config = dict(
    n_layer=12,
    d_model=256,
    n_head=8,
    n_kv_head=4,
    head_dim=32,
    d_mlp=1024,
    vocab_size=512,
    activation='swiglu',
    norm='rmsnorm',
    norm_place='pre',
    norm_eps=1e-05,
    positions='rope',
    rope_base=500000.0,
    rope_fraction=1.0,
    qk_norm=True,
    attn_scale=0.177,
    bias='none',
    tie_embeddings=False,
    parallel_block=True,
    init='uniform',
    init_std_qkv=0.031,
    init_std_o=0.0,
    init_std_up=0.031,
    init_std_down=0.0,
    init_mimetic=0.5,
    optimizer='adamw',
    lr=0.00257,
    beta1=0.95,
    beta2=0.99,
    weight_decay=0.037,
    lr_head=0.0129,
    warmup_steps=252,
    schedule='wsd',
    decay_fraction=0.763,
    decay_shape='linear',
    final_lr_fraction=0.0,
    batch_tokens=131072,
    seq_len=1024,
    doc_mask=False,
    train_tokens=678500000,
    steps=5177,
    dataset='wikipedia_en',
)
MLP neurons of a small language model. Each row is named by its layer, matrix (gate and up: input weights; down: output weights) and neuron, and shows model dimensions 112-239. Each number is 128 + 24 x the weight over its row's rms, rounded and kept within 0 to 255. Numbers have three digits each. A neuron's up and down rows have the sign that makes its largest values positive.
After each neuron's rows, "fires in" lists the words (lower case) most often at its 100 highest values on Wikipedia text that the model never trained on; "fires before" lists the tokens most often just after its 100 highest values on Wikipedia text that the model never trained on.

L7.gate465:133135148102128121120139128123087141132068118155157119106065114139137145143164095160129065133117150137164128122119133140096103097144151135151128105124116127093156118121112149145138092147088184137114163110123127113129094105114107150159114111107141123114152177156140191132107141162126141074152126131117106122113103084112121113148129138140104156126111117126098132100124152155116153187124
L7.up465:148154177162091113098121122091110120149115157133183153140127125134107158144172139161060122120156133123123124098157095112091138122136106122148114135124156122167157119149149171146102146098128094130112113146119159119118120098127144076168095126141122103131167110100120156126097142167106145182155123139111154164119111130089096090130154110147105130102114152140111104131124114131125088101132
L7.down465:136133134159131102136156170102173146131120159127135135139168131101093161133110133118113144090175167126133093131161117113156141109123168139152100132111161129153152133161172157183147139089104111171137111141151098136133144134169103098131121162122142123100181100140149131163146130148147141133142151153147139115158120111103116077131151113146147128117140146144115110125108106173145104115135
fires in: "november", "october", "september", "june", "july", "march"
fires before: " "

L5.gate372:147125126095108155121162110159107145110113111171162138154112107085167087123088149149127129111130137124126135081125131125108130119101118110102142116085095113138122112138127153169181083149093140160107155108121119116124139157125119113119136126121131095107138157127106155189129065148136125152148145144089137117123121102077137116128125187092117142109110134124163082116169160160169169116098
L5.up372:110145148169111179151148080099136151142110148124131163130127135127166131141125140106121129141085126154132178155086163129119123173162094152147116136118132109099135144098132110126125159128147119121112131110148117100148146148103146147105132160109157116190128078129122140114121117129117087119127112084123088157108113055122100196131139109116111170137135133124140093189130089132125112112130
L5.down372:113176143129117121108138094109111187141150089116094104160161124093128103060126105120102090159108135154117146157106151103097126172174147114130150155143160129145158163120112151096183105165099088120124148151159137129161140110121168134103173139088180142149133130135116145125122122099108153141123108151130160115157134107152100134065130107122091124128087122143134094163107129117108096103109
fires in: "first", "william", "film", "williams"
fires before: "st", "am", "m", "on", "k", "d"

L4.gate1011:115164108140120173148147116164158126112147101115227097138134104128123119118091123121174113122130137154122085110115157132135169131125155168109113116125090128091161197154147164139146135117155135122124136145162156112152149170153131116095155152150146121154174167107127105177136119147139136153134146137154156148179107128099114146114135109117136122131154151124101172122113157138140150114113
L4.up1011:131147162060130136109130139133170142125116126161178130147130111107115168156136154109136183082149158119152103088096105172134110095143162136141077117097131166103146155110140125139115134162136136180148130173125104092189135098122114113133141109110123119175139124100104146140105134127139138090115097114115131090138126143087153147154153102122133110110185175107125111174136155116116123153136
L4.down1011:133121146137117083129142144098089117117127174145074165085107166148134114149155147183114114120104113126116171175137110102142119123123112161128147103109157159136146101101139121121109124137086127140138110092086120116112135093119144144114089105116114159079115090149114147118108134111135107103111145149114072131091118093143120133116109155162130118119102124107153105125143124121089102124123
fires in: "2001", "2002", "2004", "2000", "2003"
fires before: "0", "1", "2"

L5.gate1007:137079129121119105142138139138124134110104095159137137153134083145096121144174114111121143110151147110162155103139175173141161143116085102154120143126111144146150119151136118146124076123097143156150084093139141134139121153161083146075146163158131073137104144114115117150093120134110139099129167121117107169154120114107167105163143131167109137119076156098143126157178141103144126113161
L5.up1007:152149169137124137140134115151116110145105124151136160109064117117126042128134098103135143100140117144117122134145136158111114130094124162148114149111123126153111142124138118124137127103088138131157118134055114137145151105110122137150116113109144144168137164120152116110148093115135097137109111111139149094135139101099133103140159144135135140125120138121124098101117134060157153129077
L5.down1007:146154123121103129157120142116135142133131116140114118158153093163082123158119101095146158088124156104138132123124149159145140120122105162153109138133155154120135117129088136119139076088126143093114123086135140119146146113092058141137156133107145109117111110132145145156148141108130151162115139114157160135109098107140145082151076122073111110128088141073123116119115112108116162083116
fires in: "united", "municipality", "soviet", "aged", "junior"
fires before: " St", "al", "ed", "et", " "

L4.gate647:124134193078160123115169108156069160126135106147129151126095110121093108167146124094135116151183165099119103124146177116102121134116122123131117120137110177149161157107121120160102096118131136136155139121147087140122123127119148130121121138111127105133111097164079187122137127127152092102091145137121070164118115136118101100103142097095082130119099140119085136130135140144126115112144
L4.up647:109087156041135104124163110163107138085141135150162146132103136128102136154129150103110080146117133146133111115157138136105151159139116149150098117118088131124139116077133117094088123147133129113133129125144113102119108120165142167169093152125106145119134114112128168096085126135134089109184134105139092129135075081123130117112159126105099093113110165161100106114111102126111117131153
L4.down647:098107120107168139113141098116136143128162144125142149130138138131131133145129121150144122121053186116102054147081078138140194153155127119148089140176084088156128101114139150095149137134141146148134143136141158089102140153136088107144083084156142140122144148041156091122122138140119144129151119117153118105121074111166141126143151151120125104146128106151116119104127154100131144160111
fires in: "it", "he", "italy", "italian"
fires before: " is", " was", "al", " h"

L3.gate84:090153190103134146133132109125141107110149120088169108150133116110099114161163122105121175104154150131146091153145092130112138128134121160109150131116158115112167156128103139134158073138139130098145173135106116097098126150113144129117159172152141131125147144120110172103099084124119095088160122141082087132080094130118142090134155134085068115102094129143156098106102168142165154128101
L3.up84:121162128161098160125092145118145157120174138117110159120150131096092127141125126123055137136130125133131103086140135109150126138087124104128107148109110105084151141121126105081182163144099115103109150127122110086136117124134119177135189095118106128116136114125138122100135141094102104144123131124087120103128134134090140115106096102108100180130111121165132132124087134123104155148149
L3.down84:185136130149089142117122142143159154162176089142105136132144136116097112128123144155094116139105172115142120079115171109119134150093149114106107145103099119134103130135133123098141144121114141100135145129141115122167128108149098174129170108126104123129132106146189119094137154107087127127133107133133125106131118145126153135110123132152115181109134128144146118115109139120106143167128
fires in: "3", "2", "31", "30", "34"
fires before: " |", "0", "–", "1", ".", "2"

L4.gate945:127137170131157154170131130135113137147106099141125102141149116101110107087141165134117119118115122132149151133086138116118173157163126111126160112100105125114144117106140117141116120098167161151137123133169121132110137107118156103160147158127110119149113157133075182141175129164163086124107169110146108133115108104154090104165121119094122110141117089097152121126153159160141094102119
L4.up945:148107110151101130134141133116130096138147111170099143157132130121130108151159109156116108101112150100132096119091152106154159156113152096127131141127135111121127125174119118128103110170155126118144129162145114154113101095111148130161112139132135131136114169147130148101136137087117120106115139111184096084127123131164130115117115120142121122119140147137132135070106141130121143125097
L4.down945:132109107103133149133107144100199151119179106125117124102143120126099090118127113172116124115128148103121108125107118187141149124153078104118163130118134174108138113170116127141122152140123130114105163134082136129161076076157096135159134118145127131141144098131109136136155107154132108128129112184170153090141165115115099148178166136116111115118133154125134110114153132111088105129127
fires in: "school", "of", "history", "list", "leroy", "liberal"
fires before: "ol", "or", "y", " of", "ot", "en"

L4.gate814:096160135070147124123115097111121101190130094149118122142096122100159119152142171159150114138127150155097132134105137178091104105146120125104129129125126080110132143145131148148166106112156102152161147129131135114101099146165148096137128075136144125150156135119114110142111123143137141119096156149138121175099105061156103114139103157125137115107140127139115112149140131142143161133136
L4.up814:137144104100112111155167135124136095096133110112137134119166116101130079096111101143123107126143133106189136154124157077121153172147112162110120179126101121137138131137086132123080132131116136153116163119143125147118134128111130150121112116125145084123107133113104158116138140161121088087125117130107144100159160144116136128108152116137119105090138141121133120104127126095109128108120
L4.down814:146089139134158114120158103137143095150159120147137148141152124129145105093110171160104121189163098123103096172143094139109158117148110113122092162114140118125122128101106093123119105150116092145132123135169101128117119145133098130104137056133132147140139123098136127128119114123156122138122120119127133093110139111109109106125100129160107137124102140146114138135150133149099151131136
fires in: "world", "north", "corner"
fires before: "ld", "th", "n", "p", "re"

L3.gate246:099114160148138116144128143112139103086141116134158126128105133134106142092157095094140128135163137095116114150161151125132143090105109164109150120139109166104150163123120070162121126098106150118117114121138114120063137112148090107101098182152116121127136093119105192124077126140089109123163110136068097117116142141134153085137135157114113100091128116134107136149152123107152141121121
L3.up246:079107113163097145120112116151147114133124168123142146152116128134138098083094119136179151092145125129143137108134104148108142107134147157107115152121095097131144165152161182101142169171075115122155117144121144120159062130171131155107178168079131142162158131108145128117122119075115154156112099103102108118123116127123139162122154105111127141140133139141116092128106109104110132113131
L3.down246:096132098174098140117122117125134152109130145115126158131133090129195141109084147162112141104150159153117140118154096165107130103183158146104136142140117094142154132123108154087134159134116113136112103124134191111144071115128129166166166132122132108151128127097147121116151111130095184129114108073077109137125128148102113142139142151162163129119132151124124111121120144133143152110112
fires in: "0", "scored", "speed"
fires before: " |", ";", " |\n", ")\n", ")"

L3.gate189:126192127114133169153156094125151137115166129099152151102125157106131107108152149126099135113152139123155078155102119123135120076133128120105131066113092145122157155122132119128148126151137118116098137125164162129103140116136140076099107126136149120103154114088071156105160106118111100140132175126092098112153140132121140111123125133089117134102133131116137123125121167114154111082142
L3.up189:112179138140119103122139125105149089083118093118182109106158099128111186156135147162101137175138149127157138109113128151130142136110161137151131110111143110135117130159101109115115155165120117164123112187178085105116107124124098136135113157143155126115127114097116135129131139124092137098141141129107133125180120141165174113145113107107129160121111105056149155134101125121131144114098
L3.down189:122134146141142134098104126097102124117098134136117090134108107144132193128123109121121138180102117140095128103143126133144144155109142163157108182149150131166107101155092133132080124105115126121133138097099077100140080165130120165160139119101156152143150144179147155163093117104127153161098082097145147144116154123144144112107136132151108107168116111103140126161154155161110130156127
fires in: "0", "2", "12", "3"
fires before: " |", " |\n", "9", "0", "6"

L3.gate34:145137131114128115154107116120134161222088133149112137122104111129106114133128113131148123128104080083138128122125139147128139109112101109105131169156102114131084093162120136094158139116129124080138112101153113188164137167083120096145107093134122162142125114127145149202149132139117137106115105128121118151091169124137148110086112166126157117155121111126099131124146148152139105132096
L3.up34:178158116135114129141123113119135079131102135118100134141153138149181107110121108089138129152186103154105116116153096152125140144149107148115117138127137127145170166137103114095107137102150105120136126121174094114112142114208122120062152124121086149123115143139107148102160136110131129124128143176099139120139105161083129092099146148136147188155097180114139162127133149092134169131136
L3.down34:158108115124103129156125092144142126212098159169145154142164110159134103145123145125128161149127121079121109143118100169126156109112113123160142153130104142149105105154126132083142144113120117134138113122177105147177171128146087093130112122121102145142126121099144164141143164128126128112140108138125144156099171118122168151089148153128143111180144129118126155139133167150137139104152
fires in: "season", "several", "section", "selected", "segment"
fires before: "as", "ver", "ction", "le"

L4.gate866:151152136094116173146122106132130168163110116167120153083112146123165068125135137125137134073109152174125130106130157122088154135143107102110114126143096133122155169096094098142138066110142149126144160127097157163145146179152149188108103135146129115156142198114123142143165117091094108107136162158143127148119128134135088103108127113109136134128126138119151176135172147143187117134106
L4.up866:121108096155128155121125118132153119122127155158115159136129174132114066140135162141114124086121121169146135069143123101098153141116135116128103137160104178114160124139122107164123133167150142141151139140135160185199138182132134181120139062150142115130115145124160120130189144119090134102151144148128133130126162141151137098108091130112142178120134112152176152145136174125138111155118
L4.down866:119091080147104122167122138136144122150147145103169139109092162110161077165112104148123128077110113157144126097084135116128163175127192136137119102200136132145122145128111150146118138085132150197151163108094139168112138159119168147115128075149107113118144120098135106082157153175079093111123089109164151151103159146120097121117112156127150148157141133120155128151097133137126122125109
fires in: "2021", "2025", "2020", "2024", "2022", "2023"
fires before: "1", "5", "0", "4", "2", "3"

L5.gate798:119123140128131135144136118126138175072156158150162108086143112134176134140105167121122128141121165110110088101125182108133154124149161115148109114080117158120085157174097125130128157152140136081118145135143144149131078149118124157111101107143116103146146162077141149154118137100064132167174116109147090110129132088127099115159115174123134119150119126125113140143128148140145151131152
L5.up798:142139155127118152131175165165131102153147172135145159159143154146111130123127161128115091138149126130140131149145094140126131157128164138132098131140140112104126148143136118126143145156164133091148132135137119110123094174096106126127102099123114123084134137089159092111104126142133075103175131136130119064133154142144175113142122166105088111149122104141147119141180113146132122116115
L5.down798:125126149126105146167092123104147105145119137107102154139116121121123129116105120104168144186121114123133145127117123138127094126114111137101096127145118131123126148086132101146154109109091118126112131130088132147145162114117123085190120132121140125129140102113121134119119131182159188086138123154119154112110170127149089113127055112171123120130171174138140118103136139139083118107103
fires in: "born", "is", "2001", "world", "song"
fires before: " ", "0", " a", " an", "er", "1"

L8.gate159:143136118110107135098173122147081159137064106080098115070093147106110124144120139139172164125115115136117129141094125112109136141103116141164137127070123122123125104103164106221134110094168114089155143167150088111113093116111139119136133123145139125132131165147142128136133141145127127108118132132100094170118149100077141103116134180105137127129124101134128127087140161093138128113132
L8.up159:135134111152093129124121147101144092136118127123106126152177128123147112119112061116122129167089145093139105120089147163081129129102167158111075170096155080172125122142109153179129113124148107113179138149108109114142125124124129075086107109161146124158108110120118156140090113125094129085109149137133123104095128131157122127135135088133134131116129122115124103115103136124120142131079
L8.down159:110132127135134121080101126127147124113128178137123160147159125083130150118088122145084122115135160123137112148143135143131117117092115174117118147102202161140143111132107086126080128143133093136123137144136102161137139144147053122118119120156161141122140109137132148134120124141099131132158124135116105137109093103103149146136112168149130146129155146098141143154117142112106125108108
fires in: "world", "north", "south", "william", "white", "southwestern"
fires before: "th", "ld", "it", "i", "w"

L7.gate414:188126118136135114124144140134108135119083131122124101091102087109102131098145127175143120150124156151108103126132154131170131144172096176138107181127131109122127141089102134104131129160110139118129158158133163137137085104142121127106113111095123091123127175129119095110091126126125080136119160119172111154103112101074101104123179148107141093093155137152127152108130147148145128150118
L7.up414:125093158125134124122145128137125162126078141118076142124128135103085128158124096120102132087131166143079101102111106173119160130130118050132092123124156131165124176103142100147163112145157148151175101147128116134092130172119117108109102147136129156142119143129098121121124071116087121089101110100147120141141100136142118079129115120132101175117101098165135157107158135159150105114144
L7.down414:132162160091134117138098129158164152138158118087096126115145120106114115140117124140138110113114094114097143122141153137132128164125093132168092159105139138108109085144086106098150114164103147107140111130134150107118124175077050111105099104132145125096124092133104125122097128128152141105106149153105169099132116160131162125135098154116130101185141112133130147137134148163118142095130
fires in: "it", "its", "each"
fires before: " is", " was", "s", "ch", " h", "'s"

L4.gate472:129129172113118117119149119121083131109077096147141134140067111149124127133141163130105112123183138142118122114138119146155141128150124131127168109130121136142139113105111088150126053133159169150126150135158123109104149129150128133105117142109117119136152142131085168105099096128090096075079175143125096134119113115081136149156118150092109151171127135133179114127143155125147128130173
L4.up472:160114122141114162158093166132112156104133129094091112132172142138142098109117115121084093142137152150168111137131146136118156138147117117151134156125118131100136189155146124083148100152158116140090152155127133118189124132170139128106126163112128155112162152131151159135121132098095152195152108116141120114133108173146098140112149104132098108133129127162105152125097131118119110103096
L4.down472:134102110099139162142171124159095137117145121061122073131127117154108129128097131150083112115127132126100103115155129128134120087152119129168108197139112136137113139166147163140146129135127134117136130119160126123165144116143145114118095163136115115083089162171141137163100093094105141126130123151139131152096090142145139103097092117121153093108157131138099131166138116096122090147134
fires in: "it", "his", "he"
fires before: " is", " was", "s", " s", " h", " f"

L8.gate797:127120157124180141161141099135134144122123133097148125127115108169142138123161143073152145110135110175117116174142100138107119134111147105137147104099127171145142092119093082184137128134117107118170188109108149138141139094093122111085124147145126189133131141155097073124134153093097091129164107146139104125104118141113132123139164135099087148150159084145118132164133111080135165126149
L8.up797:142157149132073138163161126095129103146143137170133078143119099154099149130146123127081146108137127103132154162083166169129122146132158130142133166116139115148109115136110122134101161155166148155123129156108114111137137124128107110141149147141089145108089137143124138117161143102125123110093120137151157116140156126095090127098121131152143146136169134111122117134125144132099156126109
L8.down797:160082159144122125096161166144108124160117142137128135105146101156103156121133157117120159132134173138128126125132103120120121144105116175134171128152159109128133128128119118117149104142112135158092094144108082136073106138165123166117105129122144140098120104179145081115119134141137140119163142113123065193139136123162128106095129104155117125160137138186125151103144130114139077127117
fires in: "including", "independent", "include", "england"
fires before: "ud", "end", "and", "ish"

L3.gate312:107081107133138172163139122113104140137151108150140122098123108145118094142139170129151140136121138134149125173080122127096125151122116164166107102090121077130184097101114122115119077106137131116139140146108174110080157144124157165148127147148144155151174125101150162132123104118109137096176119122111122093144122105117157107116165158115143112130141164125141109119127142156178146120104
L3.up312:119099137155150088132112114138155130143097155152121097130121170185161147118083121094141181130159124129125132097135085136099137157103098143128132115105118099146131164145146149116120127124140087089164111135130130123121110166136133153110156132098124150125172125153134144142126107102142102123091135147135138155141127163122117151099181149157099170109068142179114137151097127124140118104141
L3.down312:118091141152130131139109126124152120136107159181107117108127151131158124127120094073168176170094167118157125106116071160099143143113087138166170127124110092114122127172138136099155139147151138131151107135139120130086163172127130129132126145135120091131133137152124149119123107127156096175103155120123131131160117123075141095088162145165120159149095139145108143119092136149123132108190
fires in: "season", "several", "section", "seasons", "segment", "selected"
fires before: "as", "ver", "ction", "le", "g"

L5.gate432:154158161113090096144146134112117155120153100113128149109139091121158116115156142132092163135098131082096127123139123154108097121115074099148106123162103102174162167119144117118129138128169132088141164112120105154108169119153122121126127127088100113120071148138165118096152141119124099145142143109112136075120104121112108095153123062093129137129132189111133141152146122167169137108116
L5.up432:101072149075141120091134100126117068118082144119152135135124130109095126150141135125141108109160155111148128164124162126119133142165114153141105130145150098159114123109126127141133093128059123139165118133101102150125081121134142132132187100151135111175176097131126118153063116107139125130095148164084093129169132085112120117096180173132170125163139168101107099135148132152156094125113
L5.down432:176142122149152096168120101114139137141162102115129120133132089102155152149155132155105178177126143094117130128106157119087109131142093133130084140151105105151125134135131124150112138125136111105136140145146128135129153122120133114134136123101117129122059157094138133107156150141129086165134131149120157109098083152088132123150138082133139117108138149150135160136116134159148122122126
fires in: "united", "little"
fires before: "ed", "t", "z"

L8.gate356:113104103140125114140178102154082106133094124111133110144123123096147135121109122106181123123113109114165114121106139113122118114158112162167134070120119122111172132121109116120116128157111101130103132138121108149181122121168149145097145122114111133151149143148097127123096135102121110114141177161086137158109120064104155123136165113088145108109078144132089145128130148148131134105163
L8.up356:126113130186127148104140131093121119110133170137106106143161108140096142096148132143134122131118077137097166166115133104118154105141125147163152105139125120114140139124138142134113158126086164120090168172100116142142127155096127140083110117104143162119158126173136146162133139148109123169160134096156144169104127111126125133103127170104085131112125100112097143140128130121106137093131
L8.down356:123127161154123100119170165116115107130093119097122117120074158114144141144149121123077136103142099108093131138121118130127134146106169124130140126163151099162190143133135140115164162128147128141165099093105129117114075169073146128107162186088110122115147119155139135094112083123122140131121135154098175123130148109118135112152081097125146144201121135101075101109124135098090138150125
fires in: "november", "september", "june", "october", "july", "august"
fires before: " ", " –"

L8.gate341:177137134105123152139176124136104127128106106098091103108135064132130157128175171128150137140130090117119116102128092177101147135159053118187155113107157152120146110134146130144149143118131118130134155146150108143117142126089124095080123130133111109153128102119147074127080150105110109127128179101111086143071086108132130127147141130130103150119148107141147097140194101123163140118142
L8.up341:160125132110126104153151124129123165124130136115112096114115065177129134099129140138111154124136110138118108131168135097175111129159137116125130153119115182137075117126171129143179143111174114130134090150122137148118103137124117148112125176162130144157131140104106076138138113145110162144148122130130133153146119165137137104134115102089124135173148147093136168077134163092118154113127
L8.down341:161171094114137193109126139095114105147161103087128127094141108137133145144158137143122101147127113119143098130111113163095141127132098091137156101146123139118142133144144184131156113143125163121176111115178164081123126126097149083173139122153104137114134125124125123126125065112131088132133145144141123115107092135133123161102158155135148170134079127171152147121163133155161087137130
fires in: "born", "returned", "pte"
fires before: "n", "e", "ur", "s", "her"

L4.gate973:142089167134114141104124169124105131140109172156122142079135121089154156116100105115144150129148127103134134160132139129112115140102124104121164171141146118123168150116114133166142132105126101167123158114170153082077132119182127106132088094118140093124090117143138166130128165112111124132133104147101155113093140150123120119148132180117125139102123107105136114125181151116116139116122
L4.up973:127141104123118160111114120130094108145113103139106143112117122118152146132136125114130102101118120126112079123130119100111149125096138133145094129147144170171124118149142094100178116135087089104137131170080084115115105128127148145153132110148145121137128146164104138131069110105070110192096116176133127113146155110133164093131146138129085152132141185175128103141134158109107124169148
L4.down973:160100157110102144103098143120146120100148178144152129136157072131126161122094131106142147149123136150148128126139153159094099121112113105095117131124120102087139143058137138155140133129127125141151122129173134103101138113160114137144115126106115103107109123147118137127159135116164128139131084169122160143135136154114116121128116157164150136100114094103124130114165154105107109134134
fires in: "this", "three", "through", "than", "third"
fires before: "is", "re", "r", "ir", "an", "ou"

L8.gate184:128181143138132126171098115161127119148135116149122096112132080123147101144120082091141178147137121157080101109081130089123090075099116142114139168117148140130117088123129173105138140135103126109169128084101106107078121133115134172122133115136149133156141119148122138146090093161117122116126136184108109118128133109114134088114091100140129125124145133084152154118176182107113143139143
L8.up184:152126093151145158133117108139145161137078115109181112137121098165097109164118108134164134153157151090111140143115096098111100137147111175129162153119148117133107083128142149112118124128117083117116099142130146177138100119063130088144148127123126104147129166122095114129176131123117099152133090084118109156131163107121128171119085166112145112147123126134128140137119123127104090129138
L8.down184:152070142122143122111141145090104075139144121116126106113133135161135124140119130100137120134126096138141113114106176178112105114156120146160104136124083118102151132131145175127120113186115114102123137155118106147104125170115151158094160083144158115118105143125067152094154102130142139133087167106145130165164112106149098117108136112103108102146105109139131130149143164108116136130111
fires in: "first", "finished", "following"
fires before: "st", "l", "is", "on", "ed"

L3.gate566:107159100126101114161129134101090138150092110123136117129114114141144137096133166138131124139128152135114157151122127147096167104110182134166104154116112169157122089183112122118145111171133137129115102115170160144091141150107116104137110116139173097133094144131139153146096144155129141119095143123140104138100156146107121072160148093165100155158137164121089095137111140156154119115189
L3.up566:115093100126114118130129097147101146122147089110097106101148118129118147103107137166143150110126102163175103127155136146118089116152136129157141162143120087134153149129159163118158112156072149173145123145084129134114154125149131154125141139128140132182163085118157114158118105115105122101127141098104132094113140126153103199129133132114148065158096164085109106083123106108114114088112
L3.down566:120137117149120159104118094110125117111116148137162132115135116144124090127091099117158107107128118157112128123114124152079113146124109100134147141131144089063165132124139150092141097162078129108132123126111186143127154135146137184137126106145087131166145122114126078168127121120096109146148128110145144121132094128158125176117140126102126104175093109133098128097133113118123126091137
fires in: "0", "to", "of", "population"
fires before: ".", " |", " |\n", " the"

L7.gate644:147138165128132116089123136085115130146145138159140127134146094122130137091082159091124108080154133136151135158099154109112109113143104151082107087076107129111125139120111134151166136143106114114133150140136138124111156161127142178092117087204107147134150127120158107143136141126126120142133123125091142101107131084101135111149101090107139149124145099119107107165127152146148127142134
L7.up644:143130145170105142151111165097131115130129151141119141082148140100109131123158118142141127149145150138121098196178156123149126143081154124096173120147097129135082096154110127136116159103088126099131120123077054172121128139157143115134173117152105156143109123153135157124114125098158078147170120155144111139119173116126119101136143138187168101106128108178145161136126114104081098141128
L7.down644:156116116158141117147173158105138115105086147160169125085143120143136123105150121088123136127095133097130145146152113104151108122140101142150168154146123169111151094159115135123107152119143090101142128090112118114109176123140165149108114151119158175124149146130139129151163150118171105112123148134118094117148134140129101133141068161131125113147148166088123126139095102106111125135118
fires in: "or", "original", "company", "organized", "organization"
fires before: "p", "ig", "g", " ", "m", "c"

L7.gate693:147144149140107192154125105117124116147099089150128106148108082130118126130153151101125112099159084120072114112096141133128133101179152090112150121112132089125114095117105113143163117129132128125095125129108097171119103141157091082096121094146143127157124155156096150122123171128095117146108097177150119107126121154125127142145072167119114124151124135126114160126150060073130164111119
L7.up693:166090109158130102126099108090162141129134116106166088108140112127130102134150137118095106095168103137075112127140099126139143118164108128134123113152127105099103095130091115121102166154121106178105110131163171167103132135124117138114147120127141093087078102128152128118128132147118117164157159131177129121064140131127151129132101123143148078145158098143146142134131115119141112127146
L7.down693:185130104193130145130130151097159154130099115145140121110156121114118135129130138109073123114177114133125124139127073135119136146154161109171136128107089120147156096147150107137089136137156124154152117141123118144130141173143190131121142149106115101089112098120134101126117121143147118136165122130143108146090127118121155113122144127096110148092103123093180090145133156176118081132118
fires in: "born", "vocals", "published"
fires before: "n", "oc", "al", "0", "is", "9"

L8.gate244:168076087125094149146127087119132186142114134135098134154161098146131079121157104137149149123170128145101121134082128164127143119141140106114156164092118139142102117128128134166177139171121126123143099159141099118187116142157119138101116170136136168109111141173110116158103161119131148131070123124148137113107168120161123151164142166124133124127145126151092148115115153084127136103145
L8.up244:152118156129149128168173166129142168115097145093130155116112097087126093146120129112118123139130153137150141151126101116113142090116117110149120114081123083111126150132174133127158131119147122140114141145157125099115098135098133125133164143102126183155117156170081155131106131161145118113123150104104103110125093113115125142139111123108090103123130109111160153102096123159141131107143
L8.down244:115108086113153139133126090136138157114114092104101080144117115141072113129115103128144160095149136166162118081128136139145118119115144190151166132143132113172128157145099118165132137098130150174145116141106119133112118121156056133114152126166104132099098162121150134130136102114108153151133099114128116107135148128143149096151153096159095136116126128164124105131106166123119103134111
fires in: "between", "england", "like", "english", "portugal"
fires before: "en", "and", "ish", "m", "es", "ad"

L8.gate902:141181112135165118117157134183126141142123147143133134134133071158105078157154105083162123130139111100116155115133070134105124124148107138117172136093134136137125119137162102126138128139146128093144157095144134116130086139160146134147129169147088152133116136102154132160104153110100134130099107130097097175120157079109120122135142149117101134171158137147146175145160133100149175169125
L8.up902:169122129122087130158134139111071183171120126115124123070106126120122117144113138167147119144095145131113105144142119141118139122108126109181101161074098151120148125101087117133125114119138142140137118123131114121130100125137128076111131136138091096114103104135134110149057147106124094086108125112137120147127113094111143187093139181142147164108113160130119140104150114117132126142123
L8.down902:150145156157147132100125102147123152154097106130122194128135151136160137158134138111144121133133109127150137156157116118120119083089110113116119140104137100132143103131159128120148087100146112126129109184122146147123158148134105109134144146116116108102135115109117161149173115160161130106127162174122084140137143144121127125115109119144132133121128141158077161109149112148142100136125
fires in: "born", "black"
fires before: "n", "ac", "o"

L7.gate271:127129142108146130110135133159120139094132104106146106125118137114136102137145113095113160078133153125151119161070162134057155073118101144122097090112110155104114148075106131182111120138149130130164174125158149098120158086123150143139130113167157141115172147099128160139107159094107105092113102092149103110143151110147098131129154119132123099130137137128096115153104122153185135149140
L7.up271:129159126089105170152170151140142123113121117123116113109128149134111160117099124119084158059108128116155150114086121114118146094105149116103135172125142135149141178157127148187113141148121081106108172161139144115153079142115147119111177148116125118110153135160124112144082165078148096137110116148146115153129139123088125149105176100112109086112130126108119117145113097151120105124155
L7.down271:123104136119103139110139132137132110155117086202111100107118120142121140113113146143107117141126113110152090151154126096119126107142130170090142138120122136128161153121130119122133166130112081118139113124118149099136133181132156157132158129097107135112110135109126140092160139119150151135089077104149078125102097118138175149102146130117095103115150158117118157101150154137124118125125
fires in: "0", "record", "ita", "world"
fires before: " |", "ord", " |\n", "n", "al", "e"